MLP neurons of a small language model. Each row is named by its layer, matrix (up: input weights) and neuron, and shows model dimensions 528-719. Each number is 128 + 24 x the weight over its row's rms, rounded and kept within 0 to 255. Numbers have three digits each.
Before each neuron's rows, "fires in" lists the words (lower case) most often at its 100 highest values on Wikipedia text that the model never trained on.

fires in: "served", "was", "worked", "spent", "working", "work"
L2.up3029:100139136124127149130136118137087117134137144135110129107110053104173155147136121140131110158092145161102138108157137136147081131130091133091159123104134132091106137121098152144091153144105157113114110129136111173109109112171163154099166119113091153125150179114097128123118118093095145151122124116102113100118161158110151122158087110142109082118160114138111145134135140109095118122128112119142128130054136097122115112172136125141136128113174132174122188145148115150121101112126121138144154147131099166127087136116161129144097100109177177142149112116142113125120112107156087124

fires in: "u", "s", "d", "dyer", "c"
L2.up1181:141098136139146113086144137110128129108109106133146128130123076130075130102144094077134084109146162128159117133097138107106127116105118121093152109173144149109146130141124144130127133148114149139140105142100097141108082114153144122118165143157137131163137170116129158152099077120116181123170142111155140116113144112128121132107119145167147146130125173109121109113156104139142135152133107129143123143064124096121154105177122169118131128119108160140182114146126110155117181105122155118094126161160106121136133121149139138183106142134158126152113107105117143108139121097124126121

fires in: "was", "is"
L2.up1820:145094159181073112094125113143128117114129098127109080141117138118124144130139135129137067101158176117104128102149139111164085136102143093127121114115157087156097141153107083130174101126115131150100123119101135147137090138123149152096106157127134107109139108091144102128110091147136168154142145148132120173144143143087122200124105135140133126114123148093109107093102092169135149114083130127179129103100127127127090090142143126155167097116131123142160123157106138124133119116128129143136114178106138141128125102133166146111131115121138187098157159088140122098106113112082131119

fires in: "a"
L2.up2709:167120205153122141085082121093105128137123109138112088156139111131129162098114083135138118126113087150118147123105126122109132191102143117141187105134123070168083087150118118115128142101130106161101112129129116141098089158131108118126171081159130149137153136111117167108150105146126122087114144164128119105155145141116135154112117155148116110083127117121131126123087113199157132141159132137121153137133129131108089125123124156098143130086144107137145154086118128133126170164138225122135127144119120102136112098150187089135127127135151159159158130151129146107125121112121144128

fires in: "i", "we", "you", "no", "your"
L2.up1066:136133147084118135113118129116156141120126144163121145099124123135106124119135139088120149105119162118154135159142149097136153106119132102105159148085128104118130141084145116161118095148157140122130081122123100194118108156123142148184115123150126143119116128088140133188184115090098127112137101114109113156129131060113112151132138107126105139110134167099154106137094135105103143119119076149130102055112152153077170163161145135143116170133162134134156172130117101090150103151126140097135127126109204073112120150127119112137098138135157086127091176109115105121178136138123136113

fires in: "while", "when", "by", "where", "featuring", "succeeded"
L2.up1241:141125114123127146132102132096107093096142146128086070102128154121113124161095105153104135116142165147158125140145122146145073136071107086150112122129110109138106153128164112129100111122107078132119185122110133161131123092132140141105092123115110146150140162112118146127153119103121146146151140167084132130144107117143136159158161140136131094114121119112116103131154124102105146093093097123098100118117157132097108134176128172143114116142165132180127185146123140114093092131094176110124089107117159152095105135140142083084133156106143151141134178101143137142176139108161096120

fires in: "a", "an"
L2.up2656:116109167127117134133136125131141114133131129107163117137122057120107101133103104128141067138072123130134067128126127122143137118110101114102104139144153131164109150126121144129208145179129056151078129182125122141154084172124122111157128132169111128128148130114141111114169114157132157132123143109124134105088118118137133173124105122142118104104145128126167139151117092178131094104114147126156160147143151133132155113155122154117162152112145141111158078126146136137096150123124138116156099116187134163085156127116156140139153117125141112153133106111058158139116167120088145132

fires in: "new", "old"
L2.up2566:136124129150131117087105125074113124079173087056117121130143070145099101092065080109148143124115127165156133136090144110141132159105136089103152097164122088155071109115127112104149078122129116161151111123117107208127101181134131091143114116152117141125122128140127101096159098128135149167109110111143108127116153056138106158090094110194142148106132127146121114145083104098131180122146145132119125146137152117129124152142115162126093109075148138129118146145135123105136157106099160158173145137165123137119146103129109107123157139126121093152115130125118155092152157144139139128

fires in: "former", "old", "little", "known"
L2.up2141:147126137132078140121145133113147113095178130101096064112154112111108115095115064134113168135094098150131142136106156096124140132107169042153122102113118113142114126053159103123153147108142149140126130179157179183140139094124170121128131131117135130153096199141090133140141099104127094123118159133095123093119172087129114092122124092155156110116107155120130128138139125121119137106111150157164142114126130102120089124146147115162132082089149152153142120143161108111092110115118149129123113138135124138112134109121113133092130136155123119111132118107099120163111136105137146101

fires in: "was", "had", "he", "him", "himself", "themselves"
L2.up300:167127115145164111122082139182132137160163113119116126126111117114160115105068119119112116127134124122105110150163082131095075086134127136137119128157134178079117138153172103158116113091093151122139118125126104158090114116160139169128149153199126110115108143111149098136113094114128123109164132133111129114087162167137118177147126132143138172114149128083136115127143108101084128133131123146144085070055148106108132144151127177152135146117108139166104093169118115124094126132123103137108159130073128148123111126180111094138135154165119147157098126096167111098164134123125155124

fires in: "which", "that", "who"
L2.up186:146109137105129143080130121147117095190137130160102091165118138085069091106104118157084145121128163141136166114193102094113097126128138145100156074149164133136122117148144076150100082133113146160125112126076115139093124129132119140133096104114123117140147110097171114143150123112131159158085116183125135125120135127138163135125095129173100125141191129140129109132136134115128188085125130127127105123099183142155093130146151169161136148156127095125102120121156131158145126107118120136132130126174148115116094160180125093079072110109103135161104134088128110127143165112098108130

fires in: "is", "are", "place"
L2.up500:105098199142069118125116152123131128111109129129095104114171142118109116100140143132124137121139111155176130151166160114129091137148089107119151104098123115117103139072103102095141104138164127122098172093113115161122102136132171161145111137118099118113130104126137117113150071169101138160116106148113134117149142127131133167122096139146136156098144147131159100125127134178140106082094137125077128078095145134111144158105132129165148102081163163169186125151104108082116102136089146123152088116134123133117070147163157131062093134127157163118083177161122137099118130123130134118

fires in: "u", "o", "ostracod"
L2.up2244:161124140126143149065114131149118161107130123081148124115138087154123129143107071100158165119139099148160141128127135131097130130140106081113149109092120082146148126149139145134124130128136165174082145131123168131125109136122140120150161093149115144092142122146082160130173109132108157083122112143128146109182149062137127192148156166202114106113124107138138130120109103143140100167160125128119128093094092124052101138193138154114114135096136125121172128120131146108129117120131181104130116122152119118123138128155125105124117195151148120146073140117148151108137129178132133098

fires in: "to", "we"
L2.up1299:133112139080150141098141126140154141167113118120114144115131093112122129128137105144104140098121151112137110103112096148112157113130117128128133142122110126127133132083127117126114137167137130119108115106100112194109113128123131126133167156166125104123140113109124144155154138102112144074146086162109131095128125086163137116130119130171141127125141134143123141139114132154117154134126086123085123067125132130110131129151114158127148132137105128140161162136122109108117152120129169125121128144179145159115140140129114150114088130132167110169103107120132120192157138133136130157

fires in: "can", "will", "must", "since", "may", "if"
L2.up2554:109115163099114128128147119097117125091096181139119109090126112104130138142124128143119147126136137137107152125154131099151139181076095117110144110122134149141169143110135161146120120138094107109089114154171155167136122141107100171132068137131101140107120081101149136133154131156100168146114141118088135104158134116083109137148090151147158179129146117156135108109175130108108118083095102155134148151138167129113154113149144127143091060180122145128144117140140142145106084118094100121143135179123157143128140112093083140107114119099153154101109143150135120161156175125104124109

fires in: "be", "it", "which"
L2.up1297:153115194096111112110128122116093146120135118163127085182100094117065104072117142117095130117155144111100143124145126092115110092119132129116104121098148146149126139145141123119129090139092108155159137178110104157136113111151117129164104079135111139153122098066180148125102101104116169141127141136112132176106124082106137137130117122137154169080137131160120122130117116102121179071127125111149156128100134111128141145141114163107162133132150131100163109137179110178143127128153103107130121136129134159122151136156124130092067143145138136085113133090108131112106147119136149130

fires in: "n", "time", "zone", "label", "w"
L2.up2884:138167127125138127067159086126178138110123144128116136141110143125126145144132122119155157110131124154144120121182106101125112114103170128145110147125126137161172165156143128163127135099088121132076167138124096146116109105128129131103109122134039144153157133156136137115130149113122133123125117187110154110111137128120167133143097135117134185171176126108118101115121140129130170113132064135131121132115140159112158155122100129128122122148150120118109131107111092167146158130142112127103109106117121098095168097133146107109111125117156124128140104106132142154126138154138127106

fires in: "m", "played", "field", "found", "set", "from"
L2.up945:174162165131109145124107112158148155112115167077105135139136104114177126139079139149114120111111135118108070136133109130144145182107133129118141134161132106147165107132112135160095098158088153110158150143121096109110072148135129117107132145139116109103147129117164111151138129108115128156138154134133147112124150133115130137098142123169139094121151184092144150106143124129156113075094143111110097107144130169107119128111134113114125106170139094111112171117134124172151144143145134099136172133094163163131151109141145128144144147110153136106148098092136108147122146117060105124

fires in: "is", "as", "was", "became"
L2.up1175:147108126146124111112079113118127138129133117128103081160143125110098146078133114125098107103119147132125107119186145114131104065130137114120114149123130099112109128156104112146131122120146152130063137096112109183134082102118151150092151146138129098112115172102164115151127114100134170128124147153099121193164124144110100162106104112146109161121114173102132110104135106170147164080122119115176117074068123099112109117119149126121182131128141147139167143137111107098113147149152140152161088142104161128115111125155140144169118118141172118101165121087118156090133123121094135152

fires in: "world", "men", "african", "africa", "european", "women"
L2.up126:184128135122131160122105109163093137108127127084099074123132118162153070100083150122143158112109117111122122127148134081152138122168120131104116093124171109155146152112129120178123086150103110159135171109126127135139089130154164118126146090136098148125119153125142121138129096111144161124169112146152140124124139113136142138140139183162132147106117115137157141159087143115118116122092145117101086137137149115105162149142156135122145146117153100182134103144123163141133140122148148137172141132187112112124127159125073105123125131116137109153095105093133138123114144177152127132

fires in: "the", "very", "would", "too"
L2.up930:138097115097117113143110135099134165141154109167145154160097120094111133096152102140112130128126132150138149111117127138092124168089136142167127104157138135141120109171145116129138125138080105087109100118132119186093139118172104121144104139138122110067057165098108122191124137082135125113125137139145134148110128103117119170143165111121119105156154176116141110146121139132076112155099065101156145123059123094116155120181143152135116116123111142124122122109179125141128131108100116108111128173084148090116106153175123154146148124118157130170131098170143125138124118103128133112

fires in: "who", "originally", "initially", "previously", "either"
L2.up1503:168092134162112166153096131176134098167122097147087141155142118068106105117085111164094112144120117124128145124161107125112105143112114140099092107157161113126099120124170078136120101118107164132119089142096097169095124119121125133124187132126134142104157112114128092107134098104127157141134157131164121108117119122151135131152091128123122162096150143130118112158109147123111140138078103106166073106041121108139103129122141175129133126152141155183113140156169110138112148122134123133095131153136129130118126147184118144149102153115154127159125113147136134104165152113172116143

fires in: "to", "would", "can"
L2.up2080:153153148167125087049156158124119163156137111100092133176126157116091113130138101114124139125129147132121134103161160138067087152110170139132111128102138156086136143133156088117091080119083119131077112089069083146135156133126128122143134121139136110118123099101125114176152157127130153146115091151116139169138166129128141095126127119125122161160171153096167121117103141177110182144107096155078132118102151057157122103138136108144174118129134135157123178124104121151154142100084084121140133177139132079141101157111105115119097108144150106131126120144119133133131115095139135163

fires in: "would", "days", "you", "will", "ll", "can"
L2.up1678:152146182101075111119096146124144173164123135183116145132107155100163121116119153076123143159122206115121156158159137131115092145144132120122167114123162129126148095134097156139112081150140097103091102129123128153145122131132133149186093146148135150094114146073127106193165127119126119128139104115136135172098138098119127153120124092154100140125140178089170127111134152143158111110092090127137150112093089106094157136127104116164157120119126125169133154088161100130148144120115117122148088131108144089114135120112131109092111117138125094121085117161099134145136123125074131088

fires in: "his", "her"
L2.up1373:157132177128123117103111156137150091151122120162124152080113143100160112126137157114167130092109179126130118132125123144109133092124115123102178141143148180064119139122097085134168143106125163137131104137105150150118112144141144127130086156157126109137143095117157099139147134188120146123150134123133132153105093125122117108104126133177135132075115099110138091147095122128109140110125155134169121112110185149125137080136117147132129130140140133110120142079150129134158113116145127147166152153139138105113120154106147111144112152106130122151085156114123110144129130153089152112

fires in: "an"
L2.up686:161129153097126119112130104175152124131096111153115138204152128109163123086124106116148092103088089153123097102119097118104137126107142094103084124144163130093107131159132123140166115139131148140072086135174111157136172142163200106131122139164137144140130147147135112156151118137147173133121134105104129214108191101116137133113095136124147130105149144159175173168147095144082134104131129164141061126082185123114153154127144171117128138150128149136143087108121125104091130128137101115145111156156157123124141124121110123175117124131113177137162131149094118065121137130115118121

fires in: "served", "played", "finished", "taught", "worked", "studied"
L2.up2812:122137086107095134110112080129130141145127133123126087146097101141154161094092101164088123100130114156091114106138154120124105084138135124098117154151138101117157121106110153136085150182130128123124163096141122168089133120146138158126124125127134115096089170091123105124106106101091124156136166112108132095140116111089139110176104152145093068114169138178130132145144141114140117122101078136128136113085094131114098102147119122157133145129153117131123130103181139141125096125092133123110132141129118146104079121176141140078132134136136143115149141112154083092129142125169087129

fires in: "who", "which", "said", "whose"
L2.up2014:151142130073137136141098121093126087130142094127136119168107113135091113126093112151113134129137107169122113138148123098106104113145106134098153101156114125127133110122109138125101116139112108119143135082119148102091133139143132104165096090150120120105086119136122115090191087160118120098123121122085118096124165108121133152138123118130124098120164110109114078157138150102095163132106101124093145138125152114146099124125130171132098051142095128084133122148172131134132075126088164127114147115138134136110104152157124111086076128113134111128150147104147143139143147111105123111

fires in: "was", "were", "lost"
L2.up2992:105152121157099124117155141122124123135168118161108128139112151098109155122133113134125114154139135182098127103132102153125090178106152129156078135149145150119133146177206069137126131171074110117093130124142148157140149126160121146132125122173074144086124149125141095145120127112113149138124129107145106172112170126129175119116107122125114104155136159127137115100165129136112129140124115131180116133134129135110104114149135119169121110152115101111119157142136109158120133122074116137121123138084125131138112087151080110134130135152110116164126163128129130092138148133098096154

fires in: "blue", "red", "east", "west", "north"
L2.up710:162123146109100134139147127126131133106096123105140082130117143093126113112130089146140187143111147152133142148108138137139148154139148128124124123107164100156148128129121146144131149154139173147112146136142153162105100146130110110148139076148126126148140133138120157119114119112115097108120124118119135145130154094112137093081119115151160112128125096168145136144139134140143139084154125125098152119120119110095157148078117107178133119093098182119146182122143102169138154115144186102137155091138094147120125118150113102073134111150092110121060104133064125122118112129155116130

fires in: "his", "their", "jr", "united", "her"
L2.up2743:148142171138143106148148123145153101119115097156129151105114121091135129125150136151123120095122147140130111120136105133126119080092135149110144137144144132085145088172132133135124098133112147111122117158117127129091142115125170130150158101141122121163172101130121137135114140178104158138129125091123146141141137130134150107125122173113145154091137093097168138146106122074110135153150134133149063112116157134141155120128107162142143127134156112128170122136096106078125130135103141122137139128133135130136104135148135123143074122122106145172084125121130093131111114102100159125

fires in: "in", "the", "on", "after"
L2.up2390:141128138134104120093140125117103134110135107164099121126123139138132078140165099127091144106095116154126144119099103078075142143100114142141095124112150165134127128136161113128099144126130148137180144089149172139117144162131107105121112135172123148129128156119092160143114122111159128121091085142119120180145149106122136142098144091123126107149145122129137077110116112157142177158147094121143122117098126126096103127135149103144103070110131109148112146119146117219145169117147158072143128193112119108139141101120144138093122119126125138150124122159107116129119156103148142118

fires in: "world", "country", "us", "united", "national", "uk"
L2.up1111:135154145136137127120128100134147092122109133107135127147123086141124118121134142136111118139122154120150082150106121127136142086122135130153156114082137102151144146158114087174138146136114118129114137135108073107139104127131179109119118141136116144156158124113160103131130107136129157173173118143160135124139122120153143137159147136167142097143116120110117169154086064097120140148093135094106113128136137151097129159170104113120160186114148111109104100134110108105117162075124121144129110127157123136127114120089154123147099133129151091158103151104174127108114122197132110103

fires in: "was", "is", "went", "ran", "marked", "decided"
L2.up1459:113119144132128120114107107085118150129084109133136110139133133129146108141158094140123089115155139176115097125158169069101094165107158135115130106114087145135116131114129142144107112145141121125069167088112146142146079110120138150116116102159108094099097111108125127117147127130102128167094132152140138122130154122093139174122087153128127130105213131147139093115157132133125141133137132118103150131102099118096122177105131157136147083111111151112117113147147116147086092132076144113144149155108125107151076079120148122096104102133134137083139107134134149118089130100114096097

fires in: "also", "it", "as", "is"
L2.up1215:088110162144117147083133159146128090163118129066118119142118175108111124091091117107095118121105159135132117094178113141120119075160102132144121127147116132105145131098135140101131100147126145129143160119093103138085086130167090133136116135154112094086165121099139103126135136139123124140148131127122125134141128129137129153149079117144147164119143112109137093117128107128103118124130120121172161090150161110122104095124131122147174110115124196143188126164121114102114125100055141116097128115119103183096144140195134098124110117118161114101127114113125131097128140134064132138

fires in: "end", "part", "east", "west", "off", "away"
L2.up1448:148164196139136140167135124116172116100119129111145088118094167113148132127153119128136182114108173114115064145154106116132123127117104116122099122120189079120150144102130129125079139161100166144140118170114117110101139122132133120138150086111119135136159136109139113099077107149111105123107127116106136132138134155113138121147125119122128159164122120121166155150138178149123092120112123120141089127132139142111077162095132154141098150161120165134163130167160115084142166139123165107142144115121119152103117140113138110147139099099137154150132129088079133125142129110123128141

fires in: "to", "also", "and", "i", "they"
L2.up2744:145133152129134141107148157145135127149132115148076102111116132149105096107063129135106153155132165106129120136154107116108081146107118112137140113136118131087129119114155097136112123167103072138106118108123099166091126139175128135161109109152119129111133162087153129144114134127075154152114123150129126119146114132110160130139181115142169135133130157126164127122134115122092117113112117138140136076120156098092087137157118158158164163152111122199149168134118113136081133112080112118107122165107167126123130124200137106105088109140116105140072100109134136144200172121108125119

fires in: "before", "until", "after", "during"
L2.up1134:120121141154139143151163114128145129115128162122110086091107119132141160120109122137075116150132202126120104119153105083146094138100130128125164127136138094140126122151097141102142127093123152112114150134137098162084164103100146184138134121131104133121098121131117117107136129130099135135127109125106138076145094106124110136165128144121118156134151133109147105097105112145130172148101150133127136084137127166117096110151145145139133095115103091121121141120118107117148111133091081096117121155092131114117135164113171137083138113145145145086116111119130117084122134120137108091

fires in: "is", "s", "re", "ve", "are", "becomes"
L2.up3037:136079133146071139123110136127137142121142120150077130138143134122142141095138128145139100146118131127156121130122154122135130150125133138148143111162105122128081117111116096135112110107137137105091150089155174167108105139163158139143119117152123119117085183105103091195169131126098086175103098096116143109111155121089137134146156135159153161094134121155177141132137133154124111130084103179106106128096102136102143153137103111147147099077145099103133153127133146118110076106116158128172120171088145093124127154115161113122143167128124110104120139194164113092105119104110112139

fires in: "large", "small", "largest", "total", "average", "local"
L2.up163:193153142113142179125129127108137140153125142131145121107120125106067158076079080120116137127112152175166168121106138137100161151114163088151127167151094106150131141093156113133125098149112098126122113104148181133116139167148131112138124134145138152134113163122093149091156136138132141167157091082141142124126148087133149125116169101139150075091151113108101143113134154110146117154124130138107160143134099068150100071132130129134112153122109138141185133096150137161103118131102137098102096101076116121105153127136105152100129131116097098126114128136096154131115144137160152123

fires in: "not", "no", "none"
L2.up920:159121112133143155147114102131158144120129096102113097134105144079107145121146111104089169114142121142158103130152119108124163082093152107141089145134121120118128121084163124117138106114111153124107142099106119171131097154095142118144175110110126173114157127110134087138141127105095148131129105145128114128172117081155139118121106121126093147119104126124174124106160094148095157138152089131145138104118104108115108139199146134121133157135114148140163171182139128125144107116076168121130113135133189075125120175134143117148107124132124088099131110095146127116172148135100130117

fires in: "it", "she", "he"
L2.up741:121125128123112124072112152149144115153121162112112144121122127101160105121023140119125155134082183105155129140181140149151106129120095115103162125101123059121149125123136109155140107127117164163129142135071093126080099164149140149145129131163125125102149103158143127186138148134113129106137115133099133076117117129142119124168101132167085181125121112118144107124113122136114153086155146135147124124141142159124116166086153110122110117135147124157100132111106115097069102141108101134155144142182140169157102115146129078084128155134133109136115117094154127171135116148077134130

fires in: "united", "usa", "new", "u", "great"
L2.up2738:151161149092125122104153155120112101121122145106135124127147115119099172104138105109141118106107170147108147139112129126087138119109102124114134114144162115094125108125148121146144136144126179132126125118105115130128069143106175126140133140122116164107161105165129161154099135112136167152130126108128139133158164118134153129148172104161172115144122146157103122176089101118118105141133121133122149124142163097067127166112120109107142106076151166121167164128136103138075162162127176123142143125161122134117157116099125130139108106170166137175133157121119130140145152178101124109

fires in: "the", "north", "west"
L2.up2115:156107154128091123116144135140145106117108116136154107086113120106112074101154073143158150153091119116139144139094171147152143141115148103115104092137180112114154093099140131156197175156123166174147102152165137187128145152129107094159114095118084169107120115112138141112108125144107146087091093144164126139109109092139147110099153117109128110124113135163138142129114129108125109119156112129166111130133122104126154114154138120201105135125140152135132152106147129128117159153133125132116131180166102143143110119175109150117094138127117114168108103129108126144110155122147109138

fires in: "large", "small", "short", "main", "smaller"
L2.up955:138142155147130127137155088135069137083139096091115136096117162075085124116121110142100140112170120180113143117098176094088100146087143117129135117132114116119137118129125069123183126179096123126137107127109114126095129096137113109136133099152115134126151143094119156089108140102077129133123133132141153096104132069129121138097101109156149073055198152132151139124146119120124156102133088122107123163113118131142078135129147183139133169118143145143166150085160111159136134134103127120109122134124127118088174121154137134087106138115097099127141084117102101111126132156120139128

fires in: "international", "canadian", "european", "royal", "british", "london"
L2.up597:128138130114134154105159148145138107157150129121124116113126169163063100060137095171131141067129113181148122133113111101063108161160140136104107105115109135154114134098133064152106131168126134157123165127150129158144094120121123115142152138143089154146132081128095128070139157175153154163121116112126118161135106128133133180121099115137143126082162104133119106150122139112112134119088123145119136104130165145094164142120125141130159119127132180113168135109138112112152131106124138112141082141130096122097099122129133115134144125136165134121127120083123136141134147192128130153

fires in: "an", "all", "one", "become"
L2.up2331:137146159104112141153112125130151141144148083153124127149127123166113077088130130102103095137111173146165109120106156128109127106121124112131132143133148165077114161147096110137152140146109120115064096128128114146135115150117121111152139113174131099103132119119163102126116094132131144115132111151136122100117108093125171133064125125154138134103148159102137078106143106169110133130121154107168153094076137138111142150126145118139174137121123149116138102153147140160117140137067116141145118158112151139109090108178136139143133118110147109102115113142148108083133116100104139117

fires in: "0", "friendly", "played"
L2.up73:109149128108110132121130123124131130158147156122102113116104145113143130087099119171096148162096128114121104131123148110146167150127115126100170124133140104111175132146173171140155125123163183116151164140169146145120129128135158140131154148153130143127085146131139162141131143102115128126160166105116155117106108162143135113109118130133124103116120145199115131147165091126118146108135137116157159135148107116114154116139125082152159137109147108126127116086126125100078098142144152089142159113097140144104123083157168093104138107114122147139133146093112123179091134108145139128

fires in: "world", "international", "european", "worldwide", "europe"
L2.up281:156095167135144130094139133173152108139150111115126056121125147163110091116090135158169171121148174167109114108118107114121131118127131122079135068132123123156139156110163082140137111150127096137127144124131121130135105160162140103158104101177104186137123141115112101094129131160132168149129099109126141131197116124090177155165131132174139115107134142130150109140104121127135135127149150155091120113157153121070138126132147130158109128123124110136146121133150130122160155140114125151148117110125134116117147119096128081136098143135141123141098120111112121097140172164096156130

fires in: "city", "athletic", "town", "football", "basketball"
L2.up318:156162169121121141123118130129130122124116120085112116140141145151152133131078124118117133181178149120111095101121178136092117137101106131169127141159143117161148138150113150151166091185078116136144143159077105136107117131124204109160163133131091124133116177092120164116116098190112126128165093112105143157129137142099135154152157115160110114103153109131142121152119101138174146138099110146132117124123125136103139134155093122158157148123145118153165151075094144139137149148164152121101126127134147083117138111097113166161092161123128162166127129090122131078151129165109110150

fires in: "is", "a", "born", "an"
L2.up2584:100129121128107143084163118093145100130150146085088143119156106074139162127117127137117116102102113135143140136144120113126114164124127126120155088158108103131128118142122130144139093154129159132126161125140159119115126145170170149157140118162127155160099144111111122095153081124076159118116099111104147115122145134123144198130130131138135141087170085146109166130124165146112130115135144146134127161141107119142110084119112124140150117068170143092135111109118143113078081104130143117159127110126116124125113102172144103129136144113106137162111160116155129111130112111130112112

fires in: "in", "by", "on", "to"
L2.up270:138157136101129136126163145109138136092126105154158136131115124146117102122155109116134127120105121132148171096123137095106136108089142131170092117137158159114125119092131135149135157138110127110129115131145123140091124131155117162178145123135112172136120134097148159096095149104108150099102147161099135116157132099088147154087133098133147140105153147130184105120107102128146162139129108112138108126119119108078139121103145162107136137098138153132150136137181108179126115134112122120115127178135180103150148112120101132116097114116141137134140135144117120145183152126128070150

fires in: "a"
L2.up938:147111170151105116122108136137151138126102116151117098138107153121124126103110105123141128148089131105144150087112149135149135169123139104106152122153156105161111089152135130095105111122104106151123099124136134158110142170157115108136156130140119147160115128096106143189095082152135151083127146125140120090157154119102166143112160108159103102133131122135134165130116102168139091151142119120124141146127111116120131126160119141115126136088201159148136125133118111160092161137130184120122143159130150100144124083121149148118133106133136125176120167095095153128140133089126142168

fires in: "united", "town", "east", "city", "gulfstream", "england"
L2.up399:145156159078099125128132117132126113111112125091134109108122143143148090128145166130085119141126134097116098113117200136108114148107072116155123133117149129087147139146052163150113149195120138129117147152154153123118109085130192133121118121114109129125115137100161160188127089148110174088140119152118153142136115143126114151122185133142121123121154120146132121137154170149125136105110126135161102142094150175083142163108116134149140108112128163115149170136100113137113149100149134117115103118105120126107118149124165083171118133128134150150090168153133134103167108173103087127

fires in: "can", "may", "could", "cannot"
L2.up2381:141151159098079119082156096084168151147125112147096122142126129131144117114110116161096142169109086130113187131143153083106122158117158139130109131120119116119136129095151112132107096130117110135110140132170112158113119118129130144135144129135128134111132120137138071161151141096102108140097103139111139166138119118109151138128089126123145148161170152154156151120132113090138104102100157136086094060104156144110137111139143089174153109149140112107091149145145097132110082121110115115130137152123135146125124141110082130091099185134125115097095111159122127117119143139161119111

fires in: "the", "new", "this", "own", "entire"
L2.up180:141114121105142156121120116124121138143152129169136157092123131126083103082131115136119125145110121099145139114100177122140142134111126091126152095150189122089116150096119103182137089117106110166156104103167110179085141156157142099168109106161108133136112135120139111119105107125077141101100111137138123132127129084152127101119140149174120116123127162130111132135125161111120132061151110148136134127100081092107124133116162175153115130146143179197119162156171135136095159103124123113106161172179119102141072110165134152088082129120115098142079085115111111118119139157113091145

fires in: "a", "and", "on", "his", "in"
L2.up198:145127100129104120142097119131158133097122092139107159106098140122128138143119158102143151112118124166132131130127163076113068150127103139109135131121096139094100119156115135104101112081129166154111128132120132142122132131151117140126106120140123108138130107156127094175135150123114127153116085160127119145120123138087128118125155127136118139115116107101183077122130114136133171140137140137147125115140141171113113137076130165104134076092134140158146131158139123136091101126053154165144158128144162127129119134175152083055115122125136095143114122144114134076113121116118136137

fires in: "work", "it", "also", "he", "was", "been"
L2.up539:133163114131123138101135117147158171136125124134120153129145106102153164104083089182131109095139157099147114090142109119134119113135126139079142123174133087111130100072177109137110080143099143098149136093127112135069085135159138142137107130139127125089090094141146126121081123099089120163138137111114122110123129124107134144149116143149131135149133141115159108145125112157147123116142097134125126097124140094091113119138124123119105126141121123162122097158158128126086110122115111121135159155094133132138134101180119122091111095133138125144123111075129116107126148147115130150

fires in: "it", "this", "these", "there", "they", "he"
L2.up545:125098135087167132093103111117138092137113102089132158132144161144103116076047121156115144146095144137176134129108157144069144098126094099094126092183123127084132126115132093135145091189090175188133127093094087163094085182157161124159128104189122129163131094125084109138117120140127134147165148117142109133113122109149113137137125104142120137126134122147105100140093132151124140134155128132117130099092158138137113143115154139126121104120122134122126102127138094131104151110094117130122119123170141145119100118148084123082104175130142161147133095092130130129118122111082131118